{"activation": "tanh_gelu", "init_std_down": 0.00294, "schedule": "wsd"}
MLP neurons of a small language model. Each row is named by its layer, matrix (up: input weights; down: output weights) and neuron, and shows model dimensions 48-175. Each number is 128 + 24 x the weight over its row's rms, rounded and kept within 0 to 255. Numbers have three digits each.
After each neuron's rows, "fires before" lists the tokens most often just after its 100 highest values on Wikipedia text that the model never trained on; "fires on" lists the tokens most often at its 100 highest values on Wikipedia text that the model never trained on. A number after a token or word is its count.

L8.up528:120109146148170179157142140149139154135149125138113083148110118107144095121108128147157135074091128132130116097139136098158134131144138143140129103122163146134164120111126083117121109104175098100099151139141166128188104160107160146126113102151093097121138145109109074116131092179151127108169163130159122113116101126136106119098129115076134151136149107082163100145125126110103114106164
L8.down528:103084078146118094105134129162138160114096107141168156142148095134152108077097117124152159135109125126154123129139113135122145114063134157133155107159110095154122113131161146119155107096115101117093112126126094132141152154168087131103112088121118141132169108169124144087121126135142098118108043141125094131135136136120143152161147133156107100088121147123121150173132117120137130150129
fires before: "|" 56, "\n" 25, " |" 5, " " 5
fires on: "\n" 61, " |" 31, "." 5

L4.up484:114122120098135136130140102102150143155135133139135145132130146126122146103162132163110155151142126099125151149110155133101097131176162158173087161154114149123134128086154117144127120094114088114143161151058135155166139107130095161145148136155105142132146135131188147130185091103169081083106115128132128147110106128106103132127143163097079090095109123143110117118129126123134104144104
L4.down484:141120102114113112139145156152121084110109125088112102137094138109141126150102158131147113120094137148162104188150140114115101111118125131104146105137157137138142108141133110139122114153114132147184139120134148133083128139107112085154152128080098149124134133179131095124128155133122128134122189116107092107098130123113138070163122083150134136121160111128096098150128161110103127128121
fires before: "\n" 60, "e" 4
fires on: "==" 46, " ==" 12, "te" 6, "ce" 4, "e" 4

L4.up46:112160115086141112149097094087159111108100169134116128090126171142130115149180120125144128152125133132154128128099092129139110117117172131106132179127093090123156129150163162159171129119155105181097132174110134142115099122115137136180140152159118135108137127113126118145124098176142126117131154151122154136131088100122141138151143104141152146153130133164124089085131102123073144079105
L4.down46:154139119186131138119144149149165118121118113123136136140113138143140108146129125103118096144093115141181133105091111166105107095114123127103118082141186150134107160114094108116116125129079131140137150110124116138148139106142100086100132165151092168110094066153075130107122110111116114098114118147103110129179123132149136095160096110112134115147139120107151132112064120146108147129135
fires before: "\n" 78
fires on: "===" 54, "==" 16, "her" 8, " ==" 7, " had" 5

L12.up491:159090116127124155151123106119164150116139116106118138176100122112132161116128111135125113181173168124140138140074145162137142145132149135122118161120129104132099117129124153163136119106136126072152090141103108143134127095094101187153119107076123116182133146130156143124155135185134088115137143135122139106165133108084144111100090137131145108139124111098088119130145144165137057134138
L12.down491:169147123135144107152139123162140161125148137155163119130119110101132119137134115135156129158101109173111111156123170100097099124108112149160113130090126100136140129139147101110115131110151127107132134195152101145113127151149099115132143099127107108132126172142121139133129137148132126148180169152112127113147094145142152086124176197124111097079105125096083121131103137109122110149119
fires before: "\n" 77
fires on: "==" 57, " ==" 18

L4.up2:143128120187120126146145135092144113136125137125131119124095091138092111145093139159118112110114126115128137158136111102133132132111100120073154142126107121087101119136112140166119138067136116150147130156126098153143111158114115131133100104159162128134107137155127127143114128113112165159172112122114126089115120146159122110139153109156107148142163124141108082140129103151136160153152
L4.down2:143160129139138096106168138159131183120099109120117142136140104162128115145135181123141073108121146141095129115091151125140163138109124123194144141134114141141154118087157121108159153119147151174128107130101124089151149130121114170082145133128193101074129130102119088123100110158115151138077087109120094101108115130121161113084123113081134112146107127099102109146105139149120168127111
fires before: " |" 47, "," 5, "." 5, ")" 5, "\n" 4, " " 4
fires on: "1" 16, "2" 11, "3" 7, "21" 6, "5" 5, "6" 5

L12.up254:111120138101127131091163149145105099147182089158086119101094135141125132157100119142156096116113116136135088133138111063087154157142111109104114119151146081133121136157150090131107084126142129141143096123142130121150128106153108141109129119124093118150133127150124096113090173111149144158148120126121139128156147163107155088147135134104139103171144114134124116127093116133133174130091
L12.down254:106114111148151072128184140119150121104150103116089110104127145086130161100146126180130130153131107127120091113166136109112088082159150121094179146146124086108121127126087143155150137167148165153089137148147117103128102126117108095120101157158129159142090068144112171091148149116143123078107108098133121144125064117126162136174095143126145153132130108176141141110159125113121143122122
fires before: " as" 14, " in" 14, " by" 10, " with" 10, " to" 10, " for" 5
fires on: "ed" 41, " used" 9, " served" 8, "ing" 6, " established" 5, "ified" 4

L8.up132:094135118121164170142128137113094134146125134176128095103113124158115124119159138159111079121124148134126097093098162089165092117156158139122157101120146105124128141118128093123143126114145123091129166174100116109122104144137134131087163171111114119120146117084121128124123106151119162122171126125113138111115060110113108161099169140096142143133160102194108105147110161144133112154125
L8.down132:113103090145135118166158109130157141100141109141143121158084092141143130150145146110135172135115118172103113119143129095121132111089119130175140128146123114091118100134137125124165165134085112130115094115152092102106159138126151126114092095140126106117122166139102140130127147146122106116092142142134120182152150153124092126144139169138105161150136144185107124135157099078121125106170
fires before: "|" 33, "\n" 21, " |" 14, " " 8
fires on: "\n" 36, " |" 27, " " 6, " S" 4

L3.up690:142136098084108128116149109109089137166137130158102163088102123163161080114100116127138143154133176106111094127111140144145143174149089176107124120142120153097117127116145126156136136144113144184182105158134146125120117106143136110143110114167076104153158169074103127116136127120109153143163161118121112107106128131121193097123122129102117103115163107110146124140162118131124132079155
L3.down690:116125140123106119094131145133191184143152089097095138129116093121104144151141074120145114121119123155140173149124091106101135131141135127185095126179137144093181088123107118158142109139094117141111113127122114113151124096109186168129119150168167181123112143147119156131139097141164108112130106138135072124151125127110126121096140128105122110124137088166138128089123176138122120142143
fires before: "s" 64
fires on: "'" 64, "s" 35

L8.up976:160133087124171135130108147132142151151129091117134137137093071104151124180147139122120104088098100122139203068112127114151130112158126081129140115163176129134143101145162124118103097082109111139090113109131122129125139147115140131136189138130083141100105162130119106131110119104148118119137151134147146144122106131121100150149120154122110086127103136104087121082136117145168153113120
L8.down976:132143121153091103135144133150115147110111123108132103164120108107115119139142182093138154148164157085134125155129130129125159118114102115104157145122117063096126126114119174138118140102100133123128112101108152147142132094153100112192150118116122126120116114117131148107170108090153189115124106132147186114120166105156137116146146195162115139119117115126140136133137123138104091168122
fires before: " |" 45, " 0" 12, "\n" 8, " 3" 5, " 4" 4, " " 4
fires on: " |" 45, " 0" 8, " 3" 5, " 4" 4, " 6" 4

L2.up835:102125089140144129140128143116113177108141116151147127129104157145139145128112153133099139098132119141098091091155122141157100163096122143103119143164115109126132135105196115055114146105152147117123164125117160100123114130145112096147097163142127117159166131087106177114106180159062142085111140135146124105144133123141093110098120068128121104142127124150125115129106155142104129147118
L2.down835:114074126110157147116167115155171178122121117126141130122098120143140125143094153147105144154121117124081139103145127142126125099107101177128120118129112129103140100109138103115139104130128116088123158168147115121143109097154113087187116129147164137130139130097118181144135150134107098155121093113175134147123141133116101129117128134127141103124122178130104168119083150150079137152138
fires before: "-" 61, "\n" 22, "|" 5, "=" 4, "S" 4
fires on: "\n" 100

L12.up578:119151083130151139140120085147097124109087087123151115129078135127142115136128151102095139092098110167111113101131148165150134155114100155145092128159122116114147074114148159121127133118150121130113153113139096141133120144084112114137148161132145094150095140126129132082101115135125094114096129120149131103097105160126092142115144139110140150146148146097116100072162126132117112139177
L12.down578:151124140119095156173145119118114124134154158115128092114154127161121109112141143144147124178140161104136143106121141132118146120085124128140145141104084129109099148121128096120118148112123117151056127110109101091113122129174146123114136072104107157108141109131124159135107123109165156118165144066073121141137074106103127124135141107128133092133175112132159133187127118103110128141115
fires before: "\n" 48, "-" 8, " " 6
fires on: "\n" 52, " been" 16, " was" 7

L3.up519:144101147149153159131110160155095120142158166121122161149115109077107150134093111140095103143124159152109105116125121158143134120127123106172125109161096149165143139132134158143143120115113119151122143098121124149167156124172130149152165136164070137143078139093177124135109141133086152139117168106184191118135131131085115146123129151093129106140098087126156120165078100110110102157105
L3.down519:120112131147091166122142099133157136109125148132134122116122143138117161156124092140124140148141158185135155173169110141121114128089135118094141160157103134162144131112134124110117087128107132141139189167145103113133121143143117114122114093104120110129084114122094112126165101122151116118137129052097169116144135137137095122122128116150142160147088106123130118079096128143123115139157
fires before: " the" 17, "," 16, " also" 7, "ing" 5, " a" 5
fires on: " However" 16, " As" 11, " At" 10, "ing" 8, "See" 7, "After" 7

L9.up646:133105145166136105121118111086132163135125068119147097149146108119131131109111129127151122149155168140115142122115109095110131128133135119124113139108151136127145149110150170142102139138099143123099162144074132135106095173037154150128133143132110145127147119096159116134136113153104119151113130136111138134150133125161127127130084138142153097140149153149119134126150138155143106151151
L9.down646:158150124087131112153106136144104133112097069122101105128162159137105153153121107146161142148110080134132153103109165158113087178127107133136136075137144104152130105120157116127104127133115109098121155113146151135101115132135135118151157124128135093099114126119093160142062153139133176170179127166154136156111136154156090167129115126128079130100107132178112166151153095180123118133105
fires before: "-" 27, "th" 12, "k" 9, "e" 9, "en" 5
fires on: "or" 35, "-" 29, "re" 7, "te" 6

L9.up15:132096147137112163157141073105113126101139129153103151129113097113138114127143167094080116130134129109135129122091113116124113152096131133150107116136156116160086128137165089121135131165131107166152137126102111147163113134175130100129131146124144113164115111134164097155114125141153133150110112125119158148128152186089176106137112130107105121156111096149143103121092131117127108110130
L9.down15:135158132137105142093149152106142114101147106117150117102132179163144116114141143124114122131153149161183098151120125145170105133120120131135192129125121103130132130145172147131164145145133109137139143163086094136126094127130168088131103152094124188169132125106117134125096110121144139131087122063118159115105109118114145148156107102084103114146161102143138145106110112135164120141123
fires before: " as" 40, " by" 15, " in" 10, " to" 7, " with" 4
fires on: "ed" 28, " well" 13, "t" 8, " known" 7, "d" 6

L12.up298:091162115172135115103155171092151115090114103112133099102114155165101121143162136088146125122120070116139126042152149183146160139077139120132104147140177124106074141146165150135143143123139115086120166134135128175086091106115118143112115136120127140121147138093101153126129113097129141124152109089080114146130142115150181161120099140121097105170146152098165153144119079133098142141104
L12.down298:134127152143090165115106137099125104120125137118101132119079087124126128100125108130108132111146154190127149115143143120106127169112121124114125122113106130152110167138200126140154122142120105149147113109114118155096148148114152089139102099102143133121159097131097180144127121105143131126154108110163162173125118177083098131110177127168115168163129142152132149146157112123163120114078
fires before: " " 34, "-" 14, " |" 14, " V" 6, "and" 6
fires on: " |" 21, "-" 19, "|" 18, " " 8, " C" 6, "\n" 5

L4.up203:088120167141133101126094112124183110130157165169182144090114109168110100149159128121179108188135160147087105154139101149136088134136127125127133138110082140121127137096124138127112119089151106140123145096155193109158092130183144151128126124101091180114119113132118122096119140115166175091098152103085123122123147125134144139141130105159132136101100141125113122145126140105108107155116
L4.down203:120140150149115100105130157160142116116125133131083150170110106119116138102113151107135123159130159186145128072176134103082138154122142143159140123122137135130121116149120157122114108135131132143159119093149186114118104152111143137132145110126143108090154137140115102165101070145122108102159089139105131146134107123142118104127123129145105129159105163143138105115129154114151105107143
fires before: " " 29, "\n" 14, "ver" 12
fires on: " |" 42, "\"" 15, "\n" 15, "co" 14, "re" 5

L4.up894:111165114141124139121156111106125143145136121115169147178099130137108178130146172122117129126103107088135113111116164160135097117125142111089136158161128126121110112149109128160119117083108122081145125140137134116160131101162091117161117142139133181105137105147124149098092092155112138154128140178142120122155138124109135101139123178107144144138141132126137151119131132113060108157088
L4.down894:128140119131124140131131140143120094128139127131144107097114137105114092116162088087117161124124131164124116137154122156158070102154087167141135123149110099159159161123132157133142119107119153116128110152105139147116116093126078150161140102090141158143140142116141136136174157157198135163136134075105066099117125113099136177152123106129143167158106095128085081111099107129141123120140
fires before: "\n" 99
fires on: "==" 62, "===" 16, " ==" 15, "====" 4

L12.up726:127134113140108160135098124114150094103126119114085107108073167184134108152178161111163131141140125130085140116123085089143069189116134138100152127121129130148157148095148112092104114107129118121136139158147075128119133126117134114146095130146135148173146138131092142156118148188168121128134120119114185144105138136128178122141105091151124131160151097155152151097108153111182109146132
L12.down726:111107120149126116124173151115163173139125135099097178109125137091162104138149152154142152168099138135139125075091118075087110115143124122129129120130132112114146112093128135133141152085114114136115110189155069114113159118133159100162133112101135105170160100116157147127108146123135096133106097133103124182135143138108127130164102128126110109094185128113097130110165149132145094143146
fires before: " as" 64, " for" 6, " to" 4
fires on: " well" 20, " such" 20, " known" 20, " served" 8, "ed" 8, " South" 7

L4.up639:103113162153152094124142091109104172148097116152119111155132103118156103100145122117136129165160163102120148105137113114145130110152137142110133152115104041118136103168170108103141094113071149126123148099096129139144102137126169107146145145107145152148121115102146138139133136144136156163112140120113160136092101097195108142128123113118135130114110146121140170149157152103124083144107
L4.down639:142124110098081125108157098155154137105156112125094109126135113163109108091134125141106118130130158136136083150084183108133119117111144119137138125152129115187116086161141109175129125102140118140095121109074127148101066165133136113110110124125092157124120102125111167127136110133142142165145065137118129124126131131129167165141152129184141119149172125104135088146130096130130135188112
fires before: "-" 34, "|" 19, "\n" 12, "e" 4
fires on: "-" 73, "|" 10